{
  "n_head": 7,
  "n_kv_head": 7,
  "vocab_size": 17440,
  "norm_place": "pre",
  "qk_norm": false,
  "bias": "all",
  "tie_embeddings": false,
  "batch_tokens": 131072,
  "seq_len": 2048
}
MLP neurons of a small language model. Each row is named by its layer, matrix (up: input weights) and neuron, and shows model dimensions 149-297. Each number is 128 + 32 x the weight over its row's rms, rounded and kept within 0 to 255. Numbers have three digits each.
A block is one neuron, or neurons of one layer that tend to fire together. After each block is what it responds to, as a language model described it from the Wikipedia text at the highest values.

L9.up389:157135174118075077115109101101154201100092155135121116088118134139112064102103112142095109112144058118189110115133158128129152174157102126179112137109117049111186109105081134095109131080144148125126113131134137142120101128142188115147167143089115152096066143154169124144138125110164135135150071132166117125137048134197101072121154119172136126108137127125111119143112157157128186158127158096138150162202198115150132126101151171195134116134114145139
L9.up547:118128127074194090072159133061090177079102114108130137136148091114130133147119171126138072110121072088147121089112127086142102145105078154188133121098095112141112117107117110109123133101099159150088109158161140115095043152110134104137120145080150113120163137144118195159126094085122110151126121106168173138115123103145099116121140102125138125160172041081070101085135151071100153159106133136200128170125120176163154140133164115065145095103127109144
L9.up1573:141129149078175136124180065142151154069133143156099175091064103106109116125101130092146108136135114132114117189132099177132132136096099137131161169104097134115094115179148101129156147113114129124176057161122101134094160136162167145121117107149170171149176111126133143126201111078147144107127126145141122119141086147139120088147123112177139104093198104170079161132114184155173203149078131129126103136162146076210110080146152112110181183128117093179
L9.up1657:120100130109147097126129106114112105158152195189114087131130088127157130077105158155117133098110128095104066162140086126117144118132123101120098130151110038109132121124118132138147102089121138184112093157155125137138143142162151121111144144151124213127109132113139157158122152104097135144077176171127066125120144150145136146122159052114133126087116117132114182151097160134135195100056183124099176122202121112066056095050138147176145100174145105086
Column separators (| or ;) in sports career-statistics tables, often right after a header like League or Champions League, plus weaker scattered prose words.

L5.up128:168111135137078135084138129121151150210145133144116159165094144128127121089147175137049152115122182103147140090098075153181138158129093145140138090144173085104151141178177103089149129159135164132170055127156121056204079181200104154126156114108152120111099117136160147138092083133136174163161125122138045094117142095108139125085103106074151129128167118146149073135128129159119147108138121150165107149113192127137062161158158133100107146173122118117
L5.up164:165089127167170154093183104164118193149158107158103136127106124083151095193141106142121110087124087209159137111124072180118105110189126083094142162093131135193222191172143137174176156169165193057115090190088125159101117160130131161063125078190088167149124141148160175150083138144145151105159099103102146110150156131108148110142122113147127092136143160109122184139150125152152104147039163132081113143112131102126142210128123143075167083132118104099
L5.up291:162170115120104118148125179099141154094089107176189093149170109153173131184080125138141207168105124140121133174133117140136132101116110102159156156140137180099181128163154191168119135135152104184114124115093105196177106148099109061101170196120122148065070127113132146179121086149131080056142051114151110068141183134178142128142097110137132105069149152121142090186114154128150148145089084120085145096133138140133094138100161085115150194183106108174
L5.up356:173145151134137122163146094138147169084091165112139191151101141141127112092134053105102083082098153112202111183102124116129108144107122136103141155141132144187153083158163094098202130135119117112122069142089152148097097149153121117143088146105112180088074142119138125147096159106139151135203126145120118115122127127136136108142102100112135070145208139207134099123124136124116109130095154160163100160115120133121182181113144130156185152111100078153
L5.up374:141150128104146121164123097180150112151127121146143148104099181199085142136090161086102099121148171123152133068136124169102102104142124088082165145094122132101187219151140204069070129148177145114115142095092136150166104201116099154157110047057098039118184206100136146131193120144134125127154077172128109147161174096169152145109126087112184151128205156159175129092089148147132157127138124175126144116100155114151144205201105120133135208168155107141
L5.up608:134120138111144144110124135079160139151121145145133165195124132138123136134147121131078140107134112099138113183136113108154176145109124110159122175104163156107106053129115118168126108219127151120097063202126131147188114191183143162114079096120112139169095121139105111108101177109142165124111164182135119095096122084074129164139103137095172077105157084159144157180083076140108151099109160096107107151157162120090127100192149095099144089108074105171
L5.up723:124101183107128123142066141194128151152105105170145140131149126119154141152147114087100139216162126167149108113132095085116159136112139158135058165104148060096114122169089093181135150136142082137135161095167126143122164176128073179074113096190092116124159180140189140180068138137202156116110071102108126076154119137149099113152076079118113136135120164154181108136084193154095156086121083139181120095153148109150129158140122120171143158139165121120
L5.up871:100126097147118159147183129128113163112128193141146163096073155094166088115135121162116059083047126100177103137153117172059166159129136072142153118109095149141116180103115131110179170130147091147129109137038088084130187255147144165105128128113094130121173135166159117118169078148177149164170113073141151124145116084120148150101084147147093107145133075141203092154141120133188132112114123156160128102143147138139135132122156125106116129161171116121
L5.up882:185153137092173143165144124160208117119134104128178092161090164192155116105123163078090100097130085185169150144137167151130143134087122133153136130072152155155076101101084155095155095167140087097153119131076169168135137182144131169169081118138142066040176161153161141095117138077079144163191150112163146088127155102161155160094126157026129106146126124114131125142108125126163139118156115126180104136070190182144180168209183089109139148188141144123
L5.up1059:125121110115097051151090130127110123146095127137115157118149110147165122134131168101121123131097152134155122102100169102140119136170098122189149197166141147154125148170125113135206140103192101072184106105095083150148103111091163145189140114101166157154158085124101076087166045136097130079083098142157096117098136124195127090129109109149202066115171121150086094106086149121148081138097130110126160184085152118141133152124090124161086114157153097126
L5.up1209:097133138173096163130154169035065099175128131158176136166133090134087184140070138157108083116167103106129113103075132087168187119170062096064120139177160170077171172092155111127098117128147180167144125137115146163090092147096095144107123086117095125149156141172143077176082132098134132151171075052141070126093136166157156120162108108152139166160158084157098102113130163128116060104128141179105089182091158070126176180080092131096162162109134107169
L5.up1249:130096100133186085085168109122130128071165169143079128116127176200185145105144162081158133118086117139114138131125090110104099170171082125086133154060142147177090123135101135140065150121168117125143199128118149097103129140094150115104145218123107055089132170108142100116171130080119183154153105118187122083127103155088057057122092154080143086176126114126109160174136180144132131168129146134129094133127149130140146141157101206068132171131137103085
L5.up1302:134092161125134073131123118155164133121162164181176141138138185147159159096112127101131163129099120166133090073192120146179113133138139097130156118125145143142086147073086124122172164154200127074104110062183070144122172139096144121107136143168183126102182128113141134192114149127156096129116158086085039145129159155114161137080105120116179152114117088103129127123138114088108144168105134141127141130194128130126179135132158115123099081157126057112
L5.up1304:110192130142123155166150144124168105177084138164117153102082123127144120181132177128108121094120108123091206091091108168094139148160089039121141124177138108133179125037131129101108078165106143217117137122045144159125182152182106126120147154118143153116115153146056148115167145160121141157104068138057134128161125138130152092129191168151148148139163096161120110154099138138131156100115159110159127169096118147056135174119120095120099068140129127126
L5.up1539:148159099113166108141157089145088150152177116126171152217127165163096112139201089164159131097099157131135157131163105101087107154161137093155125115107184136144164151141122184079172067205138162077092189118140164156058169173068137193148128085162133114103071168108142118142134139089132112103164081090129105057121089136138119104153135164172115065144186092136150140146105093143115125139089127172112080148169099102185192188072116088100120092114169120136
L5.up1765:134203156139136141145137164106067112115133135129148129144097122160179146188109134151056111068076201116081168133142085101160139113113073133130113112120124110153116162141172135146128136130114145104146096139053139103150120210179130083180085093096078151157149125090202153095117102106137126137093159095189182105132132138142071104104086133125101150123188111090110089190146112123134156153103170077116166188136135109114129172158134037114168088153052132144
The digit 0 (sometimes 1 or 2) as a cell value in sports statistics tables, above all football career apps/goals columns, e.g. "| 2 | 0 |".

L9.up527:108080129007159110166143119077125163161136152167107178107139182115125109089111107121152111132126139118165110134156135121193054062100062127170147115111101155090194144112128158156142119113115098121047118120119130109140155161118148093101140103127138110117067111178188145112091092130067086172161109109163132149134111091086097088117180083165107122135087123151111107146107147115090116117148035086117124100079149066147159119101167090096138111128161097121
L9.up900:128145138101169108123157126107206127092124163117119149118141135149130147107156191156142123121114161147129146092094076162131137105110179102122159095087125081084151156137176166135096100140090159147154120168102180093066097187102123180142165095135124112122162104118121085129171084113108232171114141141158166173107138143132090037149151167100097088133133115164137088198139130179110096087139165083121159145170126185127105129085166096148148148106139103161
L9.up1147:149131145084143115158136135113148137108055124120136121131164112085115117119146137154131123121124137114110118114090114160112091110151124049094109104130102151150136104139110165141151075177128101157105138033097064159156111132111163166129101071142130113087109111135130095112146091105134093151162188130146148191093164142102159087135157147142075113128108115204126103154052122105101081132179151174149151146143162184137163169168118070190146096119129101140
L9.up1477:157097137181177134124181187136118238164130153127127145146140110117154167091205087079070127123136177163092139086134152138118108143145154113095161167137159155108093072182093160115085102200145091126158136158128154148123077146121124115106069117119156093116086115125137123052062098128072187091102129144149130092151097153129203108151201158174083099158113089111137101116171103114150111149066132171132200147077148146151100097124117115179183144102088178118
Second digit of a four-digit year, usually the 0 in 20xx dates like 2003, 2018, 2021, sometimes 1 in 1934.

L8.up932:073136060135097127117102161178117145155121110132121149107154078094169126138084199148145144092083153210117127103159106163137113061078122115124147137128126159153103126123130151183138113107111129084119139160125120085145132051107163128116168177143111156066147127087097100097113096113130189153149163190111187108077074072149141138116077025146094180160112152164097158129145162144093200134069091110082112107143132171129099137159147165090106103160153187127
Short word pieces in the middle of longer words, split across several tokens, such as Comp|ar|ative, enthus|i|astic, sec|ur|ities, and some Chinese characters.

L5.up31:205166140118174135163214105124083153133174132124108164112123034153107157176113111063110121147125168105130128187139119126092114090072084157110110192145134109098122118032140191127120137134093146069143111148153082104113073143136122114097079160148164147088121192150182095118180107076171162120113114164161128106160108130122154107160165072081073121092143094127085116157076181148099090063115129111161173172121171158124120167150125105155134132094134104096
L5.up39:133169117156077126105107151128123095112082116108073099103111090162118165195109106103169106165123111094171105118143197114132157145148168100116127131120087162119131139125094120105165138098144097157087151121173140096197099180128103117160157142034152163046166112137157108153153128105097209117112018087108184160130128141148175116132073132125164063090150044127136103151105098119080128142100138147155112104168108143088064151105062139070147132131145124124
L5.up44:096109118143146104111129136164177089087092104138119100150092147091135112155112160130099156072145104157167077133142121178146155158160174111096148141108093153135080108167106105158133119140095155143110122087055171124113141111112090155135143087084115094153112156151148087092136177093103107060161144054195157163166126133161038088095089173148159167150156134174130138170136088175126102119118063178116205169157161108081113165115127114071080150153161114130
L5.up323:146143118115104084161108175090131046162114171106142144133144153096083150154164161117158109029109122099114059164136098085092145133175171144083123113063079157135141145070203154138143089147167145109154076134113067126131167208148145129147160084055166116178110150108115104055179117070168179156142124116160135118131166142193098127073122187161133108077145110156138113167114114145085128092080135124148176194165165138127077142105132110102177105162108146162
L5.up365:157179129078191119112164111156097060090123186128113163100106107158178210134138154134135109139095118126168136134186203154096111113071125148172098101101030095102064109104157082060174116106103123064151115119147132123155147166138128111154120099114160114217194113168120153156184125107135100185142146111132144097113106106149150049089095144125118117134082087202104127181179122091065145100159125198127129129161144168099141129092128170145133090145116089118
L5.up454:193125087128072119156149120102082155090082098188142144124116129153110133154220158104112094114122113142104118120212095097063135162168108120124148158153105093160128101132180120162140136151116118161087102132119168108153190184161125092129132111075131081113068085132154180065140128062128140116117119134133079068155076127220138103142142139160092177137135130128114111175115166164088212135129112103126135111155095127090124130133082071152120146127107208104
L5.up513:146122123081102083055145086157143129174091194147152144098152100142151200127140173090153084104086124126115056055131137149112145082140168121105112098090038112152124119146129152121112154122129118169162159125070114137162129184189094144136123108091114151138114163160113159081163129088202121096127097208088122168135114099117126115100107050095075084058102104139198153139144167110131131152061144155110144145210146102067164100138148127092089135154175120095
L5.up621:119141153085158108134160089170189132185112129038199163120175116161106116185137133071148107036121154116140137127162160162121151160170051105150103108145079095117199122139119155197092077112118053139146157185087195144111135151126143115143125116115187097163084130138122140091174125145149202132177220111161108115079158104083081161093134146152128086171161114126098111155115075134145148100041154187116173194068192145129132162145156115132125143104121160103
L5.up715:123166054106158150116235192061140118116170153102158171161136127110134106108120138174159118087118152097195126102135130120081115134069124098089182108117152159118167174080104128133136114124129118131131073122120179050130083128113094121163128123057063113111086146083116092066180139122120127118126098169155075141122174115099173047076108130120163112062136080160118108149145119144134145117099159107095154173128178113090145174125150159099163114215137096183
L5.up754:177129181124104111115200123091151064114082129109189101210097123095161135110110122122128081153096148119181114108160154153108159081134162125117086100057131130101094128064183114145115110141142061120112135128117173115159130190104083143084103045121161195174177136053108089151146162063229133122172205114120115120117148150102103126086138089151148153103167146170091142114056111114149144115133152162171120159170117089148151080150153145073089105114092158173
L5.up916:152122198132174118198185167155174115148143115062117146144158143118090176171124130146095097098100118108139093133149032158102120106154108114126180106081119144102131162183150157118147154093085085125118135129125208071085086141097200093123162087066115158119129125135126127174186076095142168067088106128141154128155122111126095087134104137154135119114157103127129127133085162147146155205060161082119150106152117097086159134140106100154147136147165189193
L5.up938:133130147100107100159109085140174143150163100083191126113094150133112126091105198110181090131124168090197146118163146098105155105151113108110146097123086111123149077122148099093136107093068133159127121136141153095124121138159120135193138074113188132157156133098123085100125133126112132086103201137151153109105111052093113074175053136177182167099138122195120177165142132119076086079124119125133173116138106141132145158099177146104181093087195094132
L5.up945:141174173130147137137144188144148171151123163115098106143119117131112125174118168186104136143097166142136103132099112089141122110102117086095149201119128184114044162142158183105142106083106129137127136151090155105145129162123134143136118143170138050150153158130097171149163146139091171083084046120155136072180137105091118156111143129119123165094156124154103154176121101134086109105107120156124124120112113128143067104103108100114106131118160088168
L5.up1037:135140115150136159131189119105118100111086157056181127096129146124126101126142145095181065129068134116175101161087151126113157113109108109158124129053110110174155075139131107136156115128071142130145129123127108130188133171108105096161166179062155175143085134181126149094139144104156130136137133102157161145164160134184170073101150151164124097107131114140116170134106215113075156141102142152103105085144130192182105119139160112132155210136093101210
L5.up1226:103197110118201110106149131122141105181091171112110133173162121090080134144112103123095094136167115172142140110161130160064195124112158115129163114107048176093141112114119097129145132176113081135174122115093128102188114157122070128164133112075076076145062072087144111086110169104129132100153134081113123226155123129108145073149115116171097153147085063139116121201089113128133159090144159150160090162093103141110072150115155106129072120160102040142
L5.up1467:162147106136152123166190212119107080127143137118149164193117122158108146185136130091114082062069130152168134099121127062141079107060103112157183150126074156177105124157179186078196126066141197122121149191134141094140138175085149106125139107077110117130175125105135115085207091094153137135159121141175119131149096125138138111123111150158097128119122162150148091163114137158094222110108105177191099162149140140153129119113164146129132143157113194114
Tokens in athletes' career summaries and stats tables, especially "appearances" after a number, table pipes, league names, and transfer verbs like released, joined.

L5.up2:120099110130119142152091112075165122177203071128100142183155093133136119182135126120115149137070173146111167117186137135087133142093133112122171070147089120121150144110118161135147132109110118112163179170052163129171134172069150149126125132163146140120126142147140073143211137067048110065168179210152093138038118160138065161089056098097091125141101157159107134077107113102083150099071108118144123153185087145123134146084091170189157105124087141116
L5.up138:134154139157138114132164155139124143133184133089126121141148075151116096143185129125118158067115174151100148160161127115130086122132072124144122159087164115143187125121124140192134162136179173132141119175170133152120098138184112105097142163180166130139128140115131041142124129043146123107114099172112085164126152117106151154096131166152126181082167166129077152160124102144137121134080137155119166147172146091071125128154160062128113087180102128059
L5.up181:116119145143169115148135107250150168133174134078180057163065121138156132119166119162142143144108058134116098077157120166152128131091151113163131114042200094135097113160092207123139181130090142118150158166156112151152096200143136120176121148144200088141143108178096122132137112122136102107129124118175119192137164083179105096169096074113147162135095164126156097126098193169137108134112103125120135116113096148081133129114156108152143150136063067133
L5.up307:180153138167150085092170117156117114165142211117134158097087134165165149143091135128129142112176102112107109109114118096165167114156113191174119148113109149093136128119125184135120179100155116152146189180163145127117116114095158191045197145141118106184112090117097128131104187063113106164144102145139079140145110135109076116140163114144165105180172156172147108012069188141076057132118116150107104138154124153123062142113104111123121062087080125103
L5.up470:176171137180179090185113134180133197148166116168138170139158119181175154186136124150074151124122147089164100084166131105181101101138152143094180113077140134115185144137141187096151114133067132133094111130143142098150170203135088112116179163139131113139141125127112066133112130129140166170140185182151099162170158114107133102087072131026104095159105111154080136087122077116129087155122118110101102149146148176137095123159109083179160157165134072101
L5.up573:124164127116165109086197093101162149099149100094091166139178125157084095099083131131119109167102061126143092152110131071111115109099151084132096153077141080138066132150109139167132107174105112114094088147132160172143126149136152130119134083107131115138119163096083064077158122184144128125121128145127128125063128114063101088094114129187187163159131164109132097144094117149161088146137108077077145120098105160142160107193128173171149143170160105090
L5.up684:131162141132157134137159138102151179160197137111122147148106153190153163159083154130081157109147134164119104133132116144099110191144120097134124098111121130107133093154115092194089103144139091076132138149125113195130134144125142117115200154127163121111161157125087101121115081136110094153134177113151151084128136136125092111109130159149191104163173095186105142117155149089131143135146120120136144161171112172153116191079123169113113126105112098067
L5.up804:185136096168141106136112085192158172149157177130176114147088107081133182150182153160083050098120156173117101114117141101169127139155117136136099081163127168105102164140181172113105161091097155015137183108092084109139124114189077092129126138130123062107083148110115135125154109100111165156128119134176164142118126140090192115123131132165112093156094124190138139102117079135158134079097098116144137144179155145122129067127137110092141098147093090117
L5.up889:134135139139115149085151168157111125136121136101163146128132146194160111146115081145098150099084172136126151162190137129105141052095075117116124142136139138170117140160163181109124116136145134136137133139149159120108061135159146062121091161174156105077112133139140117125185151089147127155121188165129117119111125115132070147157140094143127147121111112113086155125107147148133093099114096075110128141162114141106126182113128108119100110113126115129
L5.up951:152171085139160124073139191123125150117153179139109058152130147157138114117144160184105131121123159158142124105113163122095099066116129135132141203137128155129113031187105126169143099152113135073128154128136084069164152149182118115108149190131094079123178121126139146093108127115156101101119094162199185096149142076137146133093062100163153124111138122191130077107127157157082123117086128115143146127198177126124071147115165153117100062139143062161
L5.up971:132155133115150124160131137117134103145148219118047126114108096187098172137142153085097132087099145162147144144156134122167203040136150194069130100102114158160142142115122148129142103140067121134104128121166122118136106105134099101109118155143166106139193171138142072112136107097103178185132156166167132109121152123111202183113113112102110093154102149205119129127161147126086079099141167122174165135083150191147118129171123101153099119117113120147
L5.up1076:118143168121105145128137086173164122092156125080081125116147090161127061116163137140097181152141158084148090112128099053135094085126126149116079172143130153093157139146116151106113079095145094155135166166153149122122130093072069092113161108122133144159095161149117142131132139107107145105104121096144137123153191148095133079087054098147125101128138103132126135121162162123150142153130112127112118074112175160098078130134149144122130036100127075035
L5.up1077:175102114154162121086123130103106154143106106123150150150113079117180198121096074114149163105134121183123104121114083122053097081111127188119103180162096135117150159173081153126083166090135110125088150127115104154157142154139134117103116170073174105073135153119102070085154184105171123129124164174143104161141152084144152113067155165063156138104146129122169105168145109118105133095163142065081101130155108120109098088151141111192114061130139125079
L5.up1298:114165078099156111136172107181157120141098169126122114102162112169179074214114168147158130119142150171147141089087162093172154107157121100118094150160099151126086123149104154122111140097067118150098134118154094113125123115106172106062162174154140122179130166173139147073115111176182122099132192155196107140113128124083149110071102101107181087101078102121155150127168094127137159173071158095168134169141139136157163138134164139167082114027131070063
L5.up1592:107111125136157157133140102127158172155144188136105087136109102159079096157128123171141137144096141135056139100164136069112134061104123119106185137107112097130076128109142121189093110126130116077164140149137137164143213103149166131090102145141186138183103154122123099154106151140143123136135151205113096094122176170094166144110135106160142138172127121067109128136127075141160082071116148082122085152173136113186074131129126125085117085110141149113
L5.up1666:135177101132135147131125123107156106146148141117196115049138069195133102098151182151129118076130114080170125105136088104145124104090179125071077140130181088094158126143138063079137128125128147144140109150146153146161098102153183128125146161137171165119061112111086114136162117089101133117118146134167114146125196128108125181014152184103117119093094100127106103148153117133076100151153075103102151168121080071090165152158151181102116105134105133094
Second subword piece of a longer word split after a prefix-like start such as dis, rep, imp, app: disillusioned, reply, impartial, approach.

L8.up687:182132151158143110137131127120147167139138120133119158114179122118164140138101157093066130113185158140132156156139063098118163127057133183139156148100109133076157112177160169130131149149054150172211156134060113102159175090159119094158154104082095085142125128120090162107103134113155146168139078142124145152167165101069173100063164116138102071076092115194138139160134129122103126176126097079140151174131166096152123110109111126078171148151157086167
Word-internal tokens, chiefly the 0 after 2 in years like 2018 or 2004, plus name fragments like Ma-o, U-zz-ell, imp-art-ial.

L9.up1275:127104166180102077061131121124106093158081168129158122125149135127103105067029093209088086112130126187109131152151139150154137123126165111056195150117124151111110168094196120126134141128141145093104099062106121107162118162119086100114142141132142075099103098110150122141129136102117134089121096093099091142121173115135098120126155091133162124154167111111149109145139101126107160137093099144129080159123099098122094132145181110135153128134047153140
L9.up1500:116124153094097118074168072124137130156142091164153158139185104145125191151178068158150097148090230157152105176165146118115155125178188125095104124172133104147093135156194136194118193157117114133067200111154112161123138164151091149169114079128126110178171116190146125171168138144096137192141108086156127129086161085111117134069088071129105119072137138128154130081146138111143187113147145117108117090111167151129149107159107100080140194128128100153
L9.up1604:142169126142156128141160111143113129169110139104096075141138072157154177170134169150120114137135082101132143164089108127214107119043104109113170135124142135142118069094119140124145107123118170155111084145125154118186138135141133130153136129122120142147128153119093146176126112123139167126115141106151180099154159133134149114135108176112160085141081104160126118101140213102128133151119176149115155107149074168097098064128200124071177154096165153120
L9.up1651:130126120154156141148151060174127141111128177096078119133101150158142094143157111101139140089110149135124143100126113141138136125157115115114167115147136134088098154150126131115186144074170109083120135111113079176150115159171135111120144093136146120135035135084159082175144145158137134077196199118114131032167126142102142102055174133130155086199174099130189137083163140084232114146105156117081160147037178127103104147126120127043099081106149107087
Digit 0 inside wiki stats tables, such as sports score cells ("L 0–35") and player stat columns; weaker on mid-word pieces ("Dis-pl-acement") and CJK bytes.

L8.up211:102112137098107161182156111135104118142102168154088172141075186092151168091123073057110076072145105130096080116110133119169138147143128150069148090124081135097044150108119076098167120128129140116134125208160113129111166152155132140135152106116134121170120134125137105103131151156110146087128089090100149084095103078144138129135161126158111179135110146140133150168125169154162097121106168134169187108120094060159092135080135121056117109097104123145
Fires on inner pieces of rare words or names (Waw-r-inka, Sl-op-estyle, w-re-ak) and on pipe separators after zeros in sports statistics tables.

L9.up44:157124140106112063084098111097148082165100156112080118161112120090143107128128124093089153128052133224109182130127140106157041114078123129068142190118154110141152078138135124134135125141152210156116140121117152093126084137176119073141180152116217150126119162134124081081139067128127151098163138124146152097123151127164110125101123151133106114149141122156157167128115116127143152111159195084076109128133148137130093146188118166087085080103152161039
L9.up1014:163157162112156141113110131178076149072176118147123126118084188109122073203075138081169169158084139112098092126161141120123199155103115098093069157156126076166159092166142095168108106133121153134170149176119112092128142178126151119058130172106146061107146150129135103102139054083107103115145157094091172115115215150131108142146121099101136142138129159130160117127128126140164074082158149091096198136148155084155142170088139207115111151128089155074
L9.up1107:123103165075149151082095110129157190116143123166148152120144093134120135177082203130113143162175177171104137108127142040151150096069122173165063155253165186129147046255095154123098122113164094147180153184085137173140159116165112124082085142142147074094093147165044115133104129121124121134118198128135169116144162148145127130108119182133142096113161145150112078182165113160103138104127154094127160191124116143083121154117116093149087058098129148118
L9.up1351:151116150123118102101112126140191101140124171106120147146112138067115080095118138097111089125063121110193133130126201106206139140105123127154140180149188097163202158163131191168152095188127166100161106130138127104126148109116112141125204150135140102097141159126098086092164095068137193058085083079139080142143055171133127061105160124118106201173129113159118139164101089166102160146080137141105170142220071186087117155140130143100144131129131179161
Interior word pieces of long, rare words split into several tokens, e.g. the gr of engraving, over of impoverished, qu of Reconquista.

L8.up1604:160101156147041131146155148175130134155151121173157089143116081133143112127149128092135140116145093137118094146131188156147097110221133126143098147143089088142151108138162119162150175139127157095101112179197125148107131194145103094135080155096125102076171146164107124148089101114118067098094142126157090043117121093158137102103102172110098137181145098141088101084130116110146089147134140175121141127122155129181151147146140137146057110074100144088
Fires on the digit 0 inside numbers in tables, infoboxes and data, such as UTC+02:00, 0.07%, 2012, ISBN 978-0, and lone 0 scores.

L5.up162:169101120138110155102098140088169135147154103115185160149085132115109214148121192191136137157146177132169140100149123136082181161117100080133116111162096179090072093068133186122116140103052169170085119098118144111129066123122107134144074060146102154104155127104178147141180110151134114090096152139103063160075161097162116118152131122100110117030083129196161178097131128165159116093107129132138095136132144072152057135135105124131110132117125159125
L5.up175:159113137113074135113146186164111116063159102140095165129144150161169189177198109104121114113109119089144098101155096129124116140133137094113141133107095153146106069110140129053133157174148123120189146159124091102118077035127115113163105117134047129097196150065115114133118114144121177107176112088174136102149183136125116114093110147117094051151157153100149136207109144120135110124157111138168133150093131180175099124084206095094112113164146100139
L5.up215:156095141092135171168125134162107115106169134155128142109154159121191177168078138066134171140141159144129122112186165096126141168105125093109211166130155103165149084077155141135087158124121073142125136166166139166171133106173111120096075150191145158143110175165122106140114143123130086087115126132084086144093164111121160165104168167108112130120116128133091149181142081155142160145133096115175176169125133121099102130149135103105089164133156155111
L5.up393:136122143171113140137154169142130136152171145146166136084188100170062161133125145132085147101061120149152133034142137097112143050115148139078092134113087159162137079170182104160073102143197080177164123179144141145105111126094096084182153120118186134108092098096100087114138135149137165103131198104088166088156152120112141144094110150111142087132106172149141109143132084121138102132129113064138161149142165079103058155147132120110145054106184137160
L5.up519:122065114123154096091157075146131141145179066131110169111137117146077134175146176086134116120161135178131105118103130180132128132078087130159169146075113096163195033155169143136078112107177106204132125155158103125102119092071171137139059037137129107098095110142141089167106136131128126115146145172141091118120128099120108127159113075103139091113040102120115096122091140138158112170161118150140105158042109144077110234124115134109106127124134131079
L5.up796:164090133127199113117090124104087143065157124160083128068192129118154218182199095105117164115120108091186152106137106169097131201158149122148133121070060112138143171129141131127092089171127131084140128142155111164075160140133092138120133141087103112086173159141150125104114163174047111125120097113152128109095102167133135137172092111116103054139143090104152152203114133122164136160207171152170108134163115130134134092078107106175100116180114172126
L5.up814:134082100157085128133079176124110131121114152154144172106145131165158146147128142100127137117129146170147112117121141165076094193109121137118078104160161131150122116135187106084129067130091111103127194113109164092152100174073175127119104111174135166103145119149099077144157141064163133073159158071148075129125105160193077154124171090096177144092113199131125067139053116134152084088100115119117090135174134187130147114117142157090072150181177157165
L5.up1000:111085149136167089134068100195171193141150151145140047070184150097096118167116067123121174158135168179155127133135109099121176161149122143131134099168130163091136120086095161140123118189195105119101089137134174159211129108107122173114110116170147136115184167124134074195107197214153140120182156134091112126110160120156139140122139137120122179111095127160106140139159129084156120135145092135145183134164110120136184126074132209096123161115134136099
L5.up1019:136060136160089146148137086111083145118074134175075125159123148091097117153102181105129113112117167088119090118100140148171073088155087104109147120125099102134082097117146141177133200195046162125076104153123143116168182135137185099110150178201146097136062123111137131134130058164169137098165119120175146142146151137104130130158163114158177158123143141105159172136156106130146091182172138113151160129126142116162101104159130165139094171095069109173
L5.up1075:105123127114079090142113169142138049173180169066165164172164145124167085109159133107139074105123129062111042105188152184090103088156109125140127104147160175134134096125213173075156135136192128144147144154129157121145110168115120115189092113097141122082095150108136159056146120087076103088159130129186150087175093154125082127108089083126090094125178153195126121188169176098091098148149101147150186112127127145117050160127172145164149096120156142166
L5.up1089:138155089112132117152093151118107142120098146148146163164143178114089161188146207120128148106117135115134094168158110108133155133129137136084163177120122120077171108123181106109044162125106168168115111146115137114098121142153157098151161108092159111123073117080138185181126130073098123110140147114158117152161124132104088113113207081129134106094115169118141092125138130073158185122075137100137200118065120120138146159134099145059174084083102123091
L5.up1141:141167171130122132142162087154183179085127092142177120118115156096185150142128093121081127141094152108060100125100081111118163103108105062127090105159156123163126114089135200142181068034123088125143133115130112116142145150162188066154079154125109135084120169182105137197118085120156130134179150129129128142113124091126106165165124161096173103065133147170135136149078114122144117096122123105104164054121151144188153133106142097103142103182065157138
L5.up1250:169126160188114146085165115144177115102181145119146110149157141139192124134131219104140134098144165106117118114132145098156118156089137043085112138107090163193133070114128097105109093141143142136171169136088179128106060142093129100135102142129111090096184157127118162123153126160129163146180112126185096059111105130107151138084169127147116064174135139086143145140149129106125081137081149096182136157142135136143082151096107148123111089107150140098
L5.up1620:160216143148075074095170103172087165119107122115119136130154136094145168196170225078164102080132143171138074133152109150114195107070154046119140159148082117169125130140149133086132119138044118194108126164091129105056095148149113133143071122156144175165080096178147140103115138120148138164157093145083102160094122138182155152121122144135112049134169095161134068167165115111106147109123116153114152151124167100182165111159112129151122175158138196129
L5.up1675:138095135071132109165119153196158141073163158199150108067147117171132120150125189144164145198137137106131051108199134178142118098159140199146132137068088159167105120111091121184131150118118103116106143093107145169170098135190096122139149075146146132101114154127029132063097161120117102136143108130107181127120087186107159150140133113160090118137072131132113114111051107113105085116087117158127118111115109148140127145182099179126133149141062097092
L5.up1677:201092133091084113149141140139170106199126114146159174101154107111078171113203136045114089101146108176119065171098128122023152158105134085141139085127126156175103094118160185114107096227095125150125113103121176177076147173144129135138109103130124106152094127175130133140124098155093138093118184088132113128104056155145137133117132115071114133099070181150103078153116144107153104156122121162120112051182122120115122126166077148129104150186092145135
The 0 digit right after an initial 2 in 21st-century years (2000s–2020s), as in 2012, 2015, 2021, in dates, tables and career spans.